MLP neurons of a small language model. Each row is named by its layer, matrix (gate and up: input weights) and neuron, and shows model dimensions 256-351. Each number is 128 + 32 x the weight over its row's rms, rounded and kept within 0 to 255. Numbers have three digits each. A neuron's up and down rows have the sign that makes its largest values positive.
Before each neuron's rows, "fires on" lists the tokens most often at its 100 highest values on Wikipedia text that the model never trained on; "fires in" lists the words (lower case) most often at its 100 highest values on Wikipedia text that the model never trained on. A number after a token or word is its count.

fires on: " a" 37, " received" 13, " his" 8
fires in: "a" 37, "received" 13, "his" 8
L7.gate324:183103116133097098092108093146135112106091088114130107143094092131144099113063125165086052178132150126146142152105129158102084155091143079162142109128093131151094179130115132171150142121101100111134126049099128096105158116184093081130107109113142150150117130082112157098154135126073068097
L7.up324:144156092133123105117109131031126152163157080154135185165138124079132088178108109122143105095097139095109133084177117113092133174138144171111104176080073144207156071127154157140129106129069130089140167115120110104106096119142092119119168149121104094157119109153137114155127103131146131088

fires on: " on" 20, " of" 17, " in" 11, " de" 8, "ig" 7, " for" 6
fires in: "on" 20, "of" 17, "in" 12, "de" 8, "for" 7
L3.gate1206:087136129116140145112099162118119135134140131133145138172166105177147113133103219112082138062182107121131099112170087094164155146178125113098148134136142109091116093167060164116116130147135137182137071086099132147086033111091087177159090085154138073128144120178085133091089100115144098114
L3.up1206:171059155112167174125149133139111128076165211077135123132129131106112128132140127071155173153185071141143114156151175128162165137145119114091186122076122091128147181157139128147096141082155129152126083189080054071104148176114118156161123139131109094142173128164087147100091120163133120143

fires on: " of" 20, " for" 13, " help" 7, " other" 7, " all" 6, " in" 5
fires in: "of" 20, "for" 13, "help" 7, "other" 7, "all" 6, "in" 5
L5.gate1022:089104145089130148169098148132146181123103100089164115079100088158120061172161141138135185130121090177066090089141104147197129174145136078112115108196154154106162095148094078101095124147052107092133089111144118199143117153179094143111127162119124096088163144130129098117180164110086088139
L5.up1022:153135128100094118183097126174088187096112110103106096115128115144162056176119112147158129144095151096172173098094130128179118076118104129128103133170126125170122115198123092164078196147161162103121085106090175073152183121137130128137162107137188119185105143206066174156229143100150157181

fires on: " de" 47, " of" 32, " De" 8, " Grand" 5
fires in: "de" 43, "of" 32, "grand" 5
L3.gate1194:131126161096126141149073130125121122090134181029122120117127136133118080105143112147081127096142151141164119213123125140154144152200086153074170153093184114125135166113155160141096115131187124133076088096210137164127096122163227153090075148105090106152140147194124118173135089125131109148
L3.up1194:111122129096113112083107177091114087088137100129100140092130139112062105114191107161108112148112149106206133163115160119134151065098158129108154186177082119068107130194134112143134076155154130103146106132146142121082080097092122213114130151125091086099099149148083132148129161118039180142

fires on: " of" 38, " to" 10, " for" 6
fires in: "of" 38, "to" 10, "for" 6
L3.gate185:114088135164124154155086109125114108097097121126133089135089186082057117158160141070145118152131137135094118161132127106146132139114117171121163101143161127110165157170159180164161103136115141133149101102161048109169173134220146165167106111144176079174158111100143159122141137195125097134
L3.up185:128136129095162173172161077155118170186114088131117093147088153202150102152127100088135175138102103164101189165167110089099131106172137115105124149127076143143141124100115154156108119161079056128150094138093082102148115055125109184079137141156158102132128176138090140183060098135105125119

fires on: " of" 41, " in" 11, " under" 8, " most" 6
fires in: "of" 41, "in" 11, "under" 8, "most" 6
L5.gate1024:154088116107173110068151103164118078091065094069130106165084124146135201149140135098145139137143117099143124187175222102163094167137109123086141154106150106134089046170136127135118154164106149077152069140178112113084198101115113110107102089144098080146159155158156161159145155104095154135
L5.up1024:185127134101065087159152099108142117141095131139153116116159152156069103159120170067144115075176153153172113121127171151122076164055113166093117091170188148155135101130146125124126121105095085142139128183161130148151090172087059141116080141125133152148148105166211116165117102087132137134

fires on: " to" 51, " of" 12, " from" 5, " in" 5, " the" 5
fires in: "to" 51, "of" 12, "from" 5, "in" 5, "the" 5
L5.gate1066:135134128155080114137113101175154095094136116149146108104167187130098144112103164138167148140069163114156139171121116119108104100123132109118158041133133104141056130147143124161120117097092101095148139146125122162136112091145127095105122142158093160089146129150155126123183128185110160175
L5.up1066:125097142120100129135127144081137170156151152082131169107055082103112131109119156144126135108143100120093104134161148175115200118125082092144143091180155180194162070172141151161132113134111152061113167083064124140138147126107106157145109129082191188145141119165129203123139176143117091131

fires on: " the" 24, " one" 13, " some" 10, " same" 8, " One" 5, " this" 5
fires in: "the" 24, "one" 19, "some" 13, "same" 8, "this" 5
L7.gate1232:148129140136126090179066150095120114177117094143131120158069191132156151115201128069086041169106158124141126164126131142118131077096119092114137150120149099102142156101100149092101128129139188112112087195085095194129079149112129129119090067143101090147154112116169157114121057159093116146
L7.up1232:149118109153111148199106138157069140124127167112138108156167044068157168079134095086100134123119161157065095132096164202112085075060180136122129130202153103100145130122098126096159086241135182125121108119146138122142044159128108172126081136128194144174238138090139135139149115133126097148

fires on: " and" 48, " those" 6, " former" 4
fires in: "and" 48, "those" 6, "former" 5
L5.gate822:138118131108105137141181093160121130095144107141063095160131128116199135141144153146118160103081114128116126116189106109153186129153134170158161167141097184093116120151092138165062115107078143123159134142185144147131155149178133206107114158091123111083150137137169122135129155127163135105
L5.up822:130154161175193083132195080142129151124100160070085185140109111096108145089120133098098174150119132135093142094116155159144127123127161138184137127159108107138136165132170066174086166112136131092075084117090106133215125175126183163117137177143111147135164086159115180136136127110123129138

fires on: " by" 19, " that" 13, " within" 6, " without" 5, " att" 4, " what" 4
fires in: "by" 19, "that" 13, "within" 6, "without" 5, "what" 5, "who" 4
L5.gate1324:099158126154135138139135135150110148121127115169174111108117178143078122114137128140158101096126136167155151138131122139144088190059126117122142150142090167137110166163118192104126193145120118183096130205161185096176130150123183143137153076142147070122146101116065119129125072103129135151
L5.up1324:088121143082068135120130116160111118218096111136149095105163123141105152152129148145080137108117127151166141120098140143171111186108175136154098080137072157152117180098126127138151153115155110074100134149159170084133162130169135065143142102209152116128140200146111149134133124114086145165

fires on: " at" 35, " de" 15, " for" 7, " of" 6
fires in: "at" 41, "de" 15, "for" 9, "of" 6, "near" 4
L3.gate315:073103108097159169083094124106158075080147117135131133139098181156116142123165132181156146090167125158137143156136118106160187130122193113083149149127153126109116100189117135169046099184167145154103128081141060152161100150170101114072107169124123072115142152153144067127121103148160138124
L3.up315:127129157133132131086187128106130156139108094095110146113125050106133092087157187128144129192145163145144137167127149200167129130059121146146151088149114096171081106135133129177129163159092161145127091088142125095096128130123125152113176147168142255190127112211095075077078136063106063150

fires on: " can" 41, " to" 32, " could" 8, " not" 5
fires in: "can" 41, "to" 32, "could" 8, "not" 5
L5.gate408:139172138128116162090135091136123140115116085105102127095109128087104110116184114125116137095080150117172151106121112087196194099112106150128105091059116131105149119106144159116130112124118133142130095138146085097177091111152125155162132110122133114155058161108133120114147089144099109150
L5.up408:101115133164149119174169049091115153114101151138131186083081146096141163112101174109115124110125110103072130118168126155186177084156087101093139153133121140129139131100116099160131165121092134084146131137073141176109092131095120099147145018117118118072121110117164138113099155091112116141

fires on: " as" 20, " played" 10, " for" 10, " to" 6, " serve" 5, " play" 5
fires in: "as" 20, "played" 10, "for" 10, "to" 6, "serve" 5
L3.gate35:098108124111126069125120137071134157059151131128128189141119120141126133136131135140102105096128131129090224096111057123176152139141113148117138110110133078173143106107148169165130146124138135100083117077093132122072134158087164109125113139129159091099191111202134128134124109088155146125
L3.up35:146139173170089135183206128152130107056171048163166132219101149121188073135140122139119092129110163131110119137135113120128111158109184140117134059152023121153105172092151144109069115112103097132099151158087128135110078097155076145158153136123184104160151179169118121095182099135160135136

fires on: " a" 24, " is" 18, " an" 6, " are" 4, " Website:" 4, " following" 4
fires in: "a" 24, "is" 18, "an" 6, "are" 4, "website" 4, "following" 4
L3.gate650:120134062124166081062144162121120159114045093109089156170128117118106160157134057112141156103044190170106187148123092133112146184150162100137157098116135107155086139083164105111120076170146109153124115031097108162110139131205142110104091138121148095097102146078106085114090116121121119135
L3.up650:136097138108140170089116136181167154138111146144165071143058121187135094162155111135154154136127153124172169138161076083088124083118076103139111186125165111125150136132115170145159155078055104107068135137138156202079168100116132080179134085182143103119083117091130111160164228101093122113

fires on: " the" 93
fires in: "the" 93
L5.gate837:157133140073100107126121091117113159151120133109012117149117133111155167159102132165133167107090085186116119107154100099132143148150102109099133166094074132126123151139140153156106092119124122082077034078099120128143169170179094173174067082167141143115072197130090128096116096165082133150
L5.up837:125177104155067041111206155109141203166138097179108167166125115140099109108139094090107162070139151109195111085119102144081074169140151127113137164117149101171098107144105157098147090121083161125102138108165142137095158144128055122166166133091152173133100084071140141127080135155118130117

fires on: " its" 16, " in" 10, " or" 7, " as" 6, " their" 6, " also" 5
fires in: "its" 16, "in" 10, "or" 7, "also" 7, "as" 6, "their" 6
L5.gate1034:114120112136060126093165151125122077113098096106067128160118120199121113196108146140116135111111093177170151139110157136123127126153062113167126143149123147157121091060134115132119127102130180100159028110139115114132141136109159116132199110106160120094149145175124153151131130113103130117
L5.up1034:126159131125095114139101141137097187140064114132090168150152115151126124080187119161140129121176168094139216146081166133117098192166128149155129118112143068153149129104106185122209119132139085156185069091133139100070128113133094075132111122138088176130103112166094140156169076113122053121

fires on: " from" 40, " up" 15, " of" 12, " New" 6, " Great" 5, " Up" 4
fires in: "from" 40, "up" 12, "of" 12, "new" 6, "great" 5
L3.gate960:129171143145139157141110102142146111079087087110090103098129182149153118112100125123147101113104155135126147165125121152091119075094154138117171126112111132142106233143126121209146126133068106100144130144138128135140090153191110126147132111103089175152124132139117158165129161136132101134
L3.up960:151122136140154137146167084130139183134111188129149136167131162097099150142107086099162135094086131104172094085099109105095124120107104128134111063136075103119190156120173150112134086124113148083137118181122181164063096137141138138109079133141122151119154129113113132159153110105106126098

fires on: " a" 24, " one" 13, "uc" 10, " One" 6, " from" 4, " of" 4
fires in: "a" 27, "one" 20, "mucca" 8, "from" 4, "of" 4
L3.gate895:163116132091081087101173138180136090131063142171138123154122108125108133110096144202071162117084163128061110151122123098120160136118096070103156095165059166115064156189121127172059141076060103135140123141142105102108151151154092132060119152151152143140115162191174039171174103119125093138
L3.up895:123100131122151098148191140125130172182109141123154106096126132093113143108120134058123130074130166178130147094089150139146173125152200108167146099146090167081130118144144069062111062103130155099147095159104160186187149113127125118119076229126190131201152184123122148113111128153146112120

fires on: " of" 28, " from" 18, " and" 14, " in" 13, " for" 9, " within" 8
fires in: "of" 28, "from" 18, "and" 14, "in" 13, "for" 9, "within" 8
L3.gate152:144133091113114128140113097093116180116148121100141206100115126034136100111092141097084143119114093162116168139123152186141096074155116123150137099122114170108078091164122145129148141170117111154144123091203155142112150112108179098103116188112083135114141127183176143104122128112119100147
L3.up152:062160098124170098121137178186168169125123099042114127162160141076163133158134161078126151133124156149157129133164156127155177103082141122137181098126149141142165160147132107179120151166181137155122103080121085139108144130086173086150132136146061115073141129127160174069136114064149130133

fires on: " some" 17, " all" 14, " one" 12, " any" 10, " most" 10
fires in: "some" 19, "all" 14, "one" 12, "most" 11, "any" 9
L5.gate1236:082144081173165128166138139100123130087036051105098192137122171077162142119157077088079079131145134170163135081112168117097115163159106123128130139133164139136071114129144137103109135122091132151134110153105126129127104119146171095152151090118140116105134185132101116048106132163131107179
L5.up1236:098071123143163137159102150159144112099073118124111104123177121159131135194110162091129102084127125099080115152132127152099037128118170098144162119135057121136127126142168141174118087117160152122132121157165088110090093104127107104089067084161143090222172115156181137148102131110088120068

fires on: " of" 38, " for" 10, " in" 8, " on" 6, " the" 5
fires in: "of" 38, "for" 10, "in" 8, "on" 6, "the" 5
L5.gate607:149120062125155142095140148143132098136147074104105154124132101151173143144075105104162116077119118135161121110144125192129074113180108145105117102150110139160134076093165135187091083191089124122159069099069164112149132083064132105092128111098104064136158139135085140125138144139167121130
L5.up607:082122074054108166101113138149140098173100108114102108087140145154110155158074181069197151117086112155119099173109149208161128185118077142136113176105154122116135146070102150207094145124133077114196115099108122101119078120101160156108117150159129081105186143169114099129143084162180160183

fires on: " a" 26, " million" 5, " his" 5, " received" 5, " an" 5, " Award" 5
fires in: "a" 27, "award" 6, "million" 5, "his" 5, "received" 5, "an" 5
L7.gate597:119099129125127161123126107119155061081158128130089116128114128116149147136093174197136166134114118121132073133129182101125147121095135191149111098167100204147104158136125161134140120119102150165162148137131132089130148154154064116119134175134232091163121087198118106142095102151166103137
L7.up597:144115134094099113115099117111112138192152069119178165074193119095109088182139104130060100092117148104091131169109123141152165144164165098158118157071113149113149087106189179118129138119128082154060134199115117102105090177165090138140067144154153125098113133118173073108133098128120078108

fires on: " in" 16, " for" 11, " won" 11, " of" 9, " into" 7
fires in: "in" 18, "for" 11, "won" 11, "of" 9, "into" 7, "at" 6
L7.gate330:102078108214086176138166094095123105160114176145099172144136155161076113139156107108130102118098152124100161086105134191171110119077182164162146140063132158098092155104062128139147110131137087134090140149130118077153196154116113154164166128143187125063134091185135120104156138135123163115
L7.up330:148087089068111216143123077114113098138071169142163138136155127167127053124134104162174181168180142113110202136125115143179066064137185151053164200108161140133108125102074210073129096132114146089145106137143134109117113144170180153120160130092152150134151152116164122123140124133183069029

fires on: " which" 39, " and" 25, " that" 7, " It" 5, " who" 4
fires in: "which" 40, "and" 25, "that" 7, "who" 6, "it" 6
L7.gate934:112097097121172116164144138172130153091098134188121183078161098094144131155130186119173104180107198156225142103133109104152112132129111086148143125110104153149156192105147148178129111131144138164091130120135186104155209090099125151148134167132145114159085156085133180118187111075152123074
L7.up934:063093126180141109110137162090115121159180163084121091135170081074125166117129114132142130115107122102113171133088116156165085101170142197092100142170160123134123092131171122085145135175128129176167052112095159094116113142060111110134125152139160093124142173140054127170061127161132146105

fires on: "In" 31, " to" 14, " can" 7, " air" 4
fires in: "in" 32, "to" 14, "can" 7, "air" 5
L5.gate362:195108139087078118137097164120136148141174082195137117157085120083099086045119122132062124156135184161171137181104139214158173132096148125141120154072120129142104179147148128163161116093147161123103151154149121134169141118151108148119119064045105106093139165195156060088127179101166115148
L5.up362:165105148107095101114106157128116136145123138138122090140107153165129131120107098131149124218099141157115156085125060159115122152035075107094180127131208092102118170111173162112142135113096130089152101168121054093108170137086164208129162096168119125159092121156108131116120151171078091129

fires on: " in" 33, " degree" 8, " University" 6, " school" 5
fires in: "in" 33, "university" 10, "degree" 9, "school" 7, "college" 5
L3.gate222:139122089141173168074065143128130117187163158161102167145088101115119086110145147125099078123121180154127157211193145130185125135175103104137157122157167101100131122044163130160147165105091106183103141207185079114033138142132112132113100122107182100171091115152139099156065095170170066166
L3.up222:088092100069071146102154114089138141134150097088142167136164152163107053116170117169171085119186107087104090155159153144041106146150107160117155092183175102151134132162161156105076071106186143072166129111109139146066176101104146192133108154116156106149139127118188151108113133149127118096

fires on: " for" 53, "ond" 8, "For" 7
fires in: "for" 59
L3.gate340:139102103148149176161149158102134131091144113136144121126142118151140122134166147088155115187120184174125156122133161140118090108065158103066187094141175132144073106166149128153140103114167179140134082082195201109136108088063142094167113079095103117183111098166129087130140151122165140142
L3.up340:165110135113088137170083167132126080137105102152123122120143164170179175122118178129150094166114139133089089143115130142111184139091157112111165111127083098194148100054171134125115109169121135117103130133076110131127133135136122144163125156171167076119131210166163146130125070097162093149

fires on: " in" 60, " from" 8, " since" 7, " office" 7, " until" 7
fires in: "in" 60, "from" 8, "since" 7, "office" 7, "until" 7
L5.gate886:123143064147177173105123152078118086138083153120155148106097081093125137144122126167155128170163089144112161070141185149152183178165134150139171135059109123177153045071154106140118091154154143125142065135146145078154161120111150137107158108119173160142152124097146140120095133079116111112
L5.up886:112082150162133064149141100098124122142133121138136166173074124127131156098163118188137155112135163132120167167189117107128171122144126124041141154120093087144146073125098114093124082115102114102114115138178093102124163124105168116135130126015144162107161186147113119126112179160124171190

fires on: " was" 49, " of" 13, " is" 12, " were" 12, " are" 5
fires in: "was" 49, "of" 13, "is" 12, "were" 12, "are" 5
L5.gate900:143104113133140139119116183186139070148081141125117203076142117141110065092158109124142101172077120146125141113161042180085121145199175099098134086103123190182155080154097126142112095176144126079090087074153090146186167107125147109172135131120156173051094176088112154174093114114124223161
L5.up900:197139104159147121056103108151105116125150122145123127050112124186159136100064118099136144120129131095154117133166146129133135185110124165120166122088137139114066095105196058160130114057077101140078130158107078080130152142102212108115142120124154103127200126113174113130103168158149107133

fires on: " for" 53, " out" 7, " of" 6, "j" 5
fires in: "for" 52, "out" 7, "of" 6, "shot" 4
L3.gate286:126121177093098149116128133189137100139097110126077114142152121138061116130048149131133082172144203166087187180183149140134161121152099118060168159079164112185089091155145131151116096140150151126120057091097134115161104092121180109180153086130166157157155166138186179104168135167107143086
L3.up286:120129146115151124123176042099090157152133151122149155070118073158133129130061150128120135135114157085127129079147170145121114087172145120109083119134147130122155083097134156127118064170181111147162125112121152083136096143110099153033156061180106186172129091158139110110129110235135134153

fires on: " the" 53, " first" 10, "'s" 7, " as" 6, " of" 4
fires in: "the" 54, "first" 11, "s" 7, "as" 6, "of" 4
L5.gate984:127094166161152142113127126178105119123184107139104159190102100162162168158150123035120115140137113149095158167148156100093113148130117118060153119169126148123134126104155113134059101122177113134120117101128161152129139166137087108146119120096149130127141110147079128151101137120108158116
L5.up984:163161145120114141173155126136138151057129111116102186173152172186060120153164095158113174101108117171144087094154127148128168191096068130151101067105077141166145128166057119163138105153119113101122111155147085159174137173123101153135135146122064084156080119095121147110189158117116162078

fires on: " a" 72, " the" 10, " an" 9, " \"the" 4
fires in: "a" 74, "the" 14, "an" 10
L5.gate342:124131112107100113177159125150109175119117147133085145178159127131148138133122133134173108107132124173109129118176107110146160060170137122121149129136179141211123117086152111154143106137183153190119118197129159175124149165129104127181191092164138118178087139195135116132111176118110106079
L5.up342:075046145084085057143098158183113104129018068176136091085113111101104142186116119139130112126121116125156137178131088190138130151180150131162124154106106140117135141175116141180137140110093135112130116197116162137168122142183066097133137085178174151114122159085140161090146165123102101102

fires on: " or" 19, " and" 12, " as" 9, " considered" 6, " not" 6, " named" 5
fires in: "or" 18, "and" 12, "as" 9, "considered" 6, "not" 6, "named" 5
L3.gate1110:160114142143159136186083081104126083127043127089126141109169100132118171145173147115089091143131153197143159152065080112133133133109077167108112133127151101157129064106185105111133158146147132122102122131172105115126138133122118140161208132112169115139133148170119142179113167143123093197
L3.up1110:154138154133104104126178120074116181111188212107193197188128093127115134078128154141109108182063104083113140110106124120073074150135076169167124168069154090098074131126166131120123085103195085128116111124117150116174116107168148145162115132122105151163159103168105109111119147061084088101

fires on: " of" 37, " in" 26, " for" 8, " from" 5, " which" 4
fires in: "of" 37, "in" 26, "for" 8, "from" 5, "which" 4
L3.gate953:145109058165161128141112120130125195123172113132135088137108126121128093048168181104187130145138142166097185107154185184143117117174106164103169143134123177176092110146172158140160119146083138114165088158184147092116134133152144116143106126121133137118136111103167173110165180125122056144
L3.up953:117179091068149109187111185153105109115104069122096186133152139131149078092072061126153110067101147136144130155153114121105151149139140084069128123174105104167142147162099119168166118127077116136109100098145078102139120070168139126107116135104082138120163096159139116151115091133114141127

fires on: " and" 48, "'s" 10, " the" 9
fires in: "and" 48, "s" 14, "the" 9, "his" 4
L7.gate165:139147160102097201105097087166098094150197157114120173144126108101066089159051155083113127189098153102092115141122120093126141134129111127138098143125160152061124154094114118129138205179166172127094137127157137060092153149090131095151150127140124145175156078147125155129146124149142119124
L7.up165:124132117108132155085033106139130164125142135116086120126124144105038186128098143105180141104078142132146146112196181092106176183185120115097133178127171132124088109131101107188107140158125114128120114145115137080142119145188108163113073135136091115107173079153067113120147117194128099096

fires on: " that" 52, " which" 10, " who" 10, "sp" 4
fires in: "that" 52, "who" 11, "which" 10, "where" 5
L3.gate1003:156150080139141071097145180121117196061104129186151199080139126121204133110089097159175061130120129141140150123171157135130158158160126053125183121171140168132138117096136198132119123099062176157175090155104131120102180082097112076145066212075126129127131137130126102124171068132148137086
L3.up1003:121175139074155136123103118137141117121123136190149083118178078136114043147094058161113092140123097101136165141177085181119133123146129120117155157145120160093108148130173164134160136096140150196157136153126109083157117118141166117195041121136114094115113084145139093158130102102142143161

fires on: " of" 16, " with" 11, " a" 8, " to" 6, " from" 5, " at" 4
fires in: "of" 16, "with" 11, "a" 8, "to" 6, "from" 5, "at" 4
L5.gate324:129181117093113071080103059127150117140142127122148134107084111144100162109054168158141110051124147108138109154109100129080142174131109131168137154150140145129115191169157107132107175106113124136154102130120146112123077141153133136199124156155157173176169135136077109067130131122137105162
L5.up324:144114137126118124162177066163119123136177105100156101152132127122073178040099153145127089116102144086121077072138168155157177147149136154123173089134170143071156181084155182147136123119186202165157148084135130104146151137180156138100068159170137100131129132170123085141130174196042128083

fires on: " in" 45, " of" 13, " from" 9, " the" 7, " to" 4
fires in: "in" 45, "of" 13, "from" 9, "the" 7, "to" 4
L5.gate1319:140090134104141112140142178136126140143128112142076133128114147137137143093096121156158162130100114141139147161144092133091148126119141161114147156179167138102151177136112119117048159116080161143176064139127126146099180172094115167106124098138072165139164163193125122126164212075120151058
L5.up1319:119080097094212141154113106176141147181126144147129097114129170173100177171148168116176139077148087133115147099086146154160174158109163054060126166108110131146138163125116094122146111141137162090154130136079128157072098162108149065171136145137113079139147157141108159134162086135122151098

fires on: " the" 71, " a" 10, " an" 5
fires in: "the" 71, "a" 10, "an" 5
L5.gate230:100142124080100169096068161198117203166150173146065115190148107123162134127114195097096115099152100171138217132109166109193130212183135149113142100106091128135176076129129189119124073152144093109149065199079123117133036129142178092160133105119185107169131125124089172070096088125102126133
L5.up230:127113139120080092084094064084085173097123149103115128043174137146142172062105140155165144126039136091109130118099140049116107098124132172097107103138088104166101153102096160090125149085102126138147141095179175142102177110167106125137143162030200155141095179136107105174137144125145150116

fires on: " a" 26, " his" 11, " an" 10, " the" 9, " its" 6
fires in: "a" 26, "his" 11, "an" 10, "the" 9, "its" 6
L5.gate656:139149097128122118176140146124139133149117178161118121114118130110074180126124117116147090081163152122078124200167103181094110160170167160161187153091199135110117150088142158154114141121138134139155154119132100152163177129141117128109150117130143117140124122060154168127164120175109113091
L5.up656:111121168123089108099169095160151082174136121144079103132095133119114161105152102158176109133134170127102099084114119122091140178134148103121178127100147121050115118116093118150108090122146162138172150149114143155123131152169108104190093126179193161149132147107145124141169177112055121133

fires on: " in" 86, " of" 7
fires in: "in" 84, "of" 7
L5.gate1074:132125134114090124159135079146106121110103123138132093089106148097150129179152078159146129139099108083101137165102128106173091114110195134096132115120133113132139120188105133113079141154097117180113130163185102126195117195160117128148140183165153146080082067177161021084119140128095177106
L5.up1074:066090099162128117117139165200105127175090120129115107085129047165138148170117181184166163145165123167148080140159133119142142043132143117070142125141122102188179105135095152112112172142113116101208105199117176165110119168084091150103084158120137112145176111137078159146175118092117127154

fires on: " as" 46, " As" 9, " that" 8, " how" 5, " what" 4, " way" 4
fires in: "as" 57, "that" 8, "how" 5, "way" 5, "what" 4
L5.gate704:122094086178107121129184110145117090165103119122162126163182148142140171114150164144177139134072150114126099176099101159121096156179150112149133130115115123115106169145127142207106155181131181118152048113172164102109175168149143137167117064112151152105132093153092138136146129098154141151
L5.up704:161153081126138165172119129114129110176128148124142143088158114109143126142116182140109135103138168154140174216160129158161106114115117188177148083191120169122131104086121124088123177114131115111123097164124138120062181184111208120125132097109138187160171154098108177140128131130176085109

fires on: " in" 87, " to" 7
fires in: "in" 85, "to" 7
L3.gate225:159146161164105143099072152098126069076200167131136118186118081134164151147133131158129130112134145127121113155114130123138195088179100098137160169144151140133142163098200103136198156127168157132135149134144083179085109148088163137113100129024131133135158181143138096154146129148127060135
L3.up225:160130124114101204126128169094121119099085147119079063136107135142111120125143159129176072164187148132121071153141110130126180121092156099148151124188114156084165122122181117070073116113128127136192131149106150160139111148111174122079113119110153150111101158151142139089147155147150091128

fires on: " the" 66, " and" 13
fires in: "the" 66, "and" 13
L5.gate1296:105173160109118126120114138122098071133122136114163209181088142187171148155138150095135070133094141088037124098136093112107163110141142101058117164148136126182109085122111104081033153092112132070146144094157117157109163116104121115108121128116108119117152113178101171112130088122113096135
L5.up1296:109145110177153157153138103143135200138176110173141113198137141111039167132150134113080202097095077152147051127152114165075151157123103131144165179173151163115126119166113121171184146134123160056077067109130138095162148136131159158110098115153123136104166142119133166130146119123166116159

fires on: " of" 24, " in" 23, " for" 10, " at" 9, " from" 7, " on" 7
fires in: "of" 24, "in" 23, "for" 10, "at" 9, "from" 7, "on" 7
L5.gate1335:171056072108149138180143200152134139163161143174118136108126053134132191085150153131182095116099142158210104175223119145108162090168112163153135102155126137096146102106126151140130139150130115141101067146069166100116145134115160164161139064181140130096176138100154160139177125097156180103
L5.up1335:154140116080169146208179104123133136120176125055063106129164116137165127117134108125203141167112086184178195137186192146149141155116069147134131107102156092089124111120194123158125106147122107143107108158101139125097112157113148149128099138114080154092140103134093100187156121129125086119

fires on: " of" 26, " to" 16, "at" 8, " from" 5
fires in: "of" 26, "to" 16, "from" 5, "at" 4
L3.gate691:163112126196121067167147144121146170145114157146149171139106091181088154114104154073093070161060124154145155166080151131069158085102134079110148125149129150084113148123182149183179128104144103031079109160171098069097174140148116090155170078118127068156173173107156097151154132076102099180
L3.up691:115139129156196128162178119114140168120129053151187066149087107156061118159158102101101171182108130146156133165139143084091213094091166116112102162115134129141142155137143143113131167076185177125120098145122063112164183149135179087144144159088133126142115148099156159065155109150151166108

fires on: " of" 67, " in" 28
fires in: "of" 67, "in" 28
L3.gate922:089181164073253187123139105113110181152120133136089177166133127106115206119158154123128183109131129166133111140162162088103134106187093067077171120097064105202094156165140078180108150125135120173129089099171102119133123080165119145145123138104133108177117162145086131147133120156118121125
L3.up922:141100099089082156120138181095105181124097118117056107110127062110102108124112122115122091093137136122151143098138136142118153143110079138147116133110159142130111132157129117178128145121159104115176114071131121132114146139102154087179121109122115150129123114089115135147092139063182150135

fires on: " from" 18, " for" 15, " Votes" 9, " of" 7, " Peak" 7, " as" 6
fires in: "from" 20, "for" 15, "votes" 9, "of" 7, "peak" 7, "as" 6
L3.gate751:100102161110122163081118137132095116096078158175107183124126144126088138136208120137135137145142203098119145123091147131099132119127103168134174097060104154119141134138088112151124106130145108081090123119134107146093088155138140129107140102059156171124132118147111162155075172165150121140
L3.up751:113131153072077109128068181163146166144141134154129146147180131174192154160094123113203093161137076128147106104069134100115163121076111114143133200092080118131098140120111159125149096131157169126169122158168105140063193119165126150106116117217179122135171099154121116174127144183118115162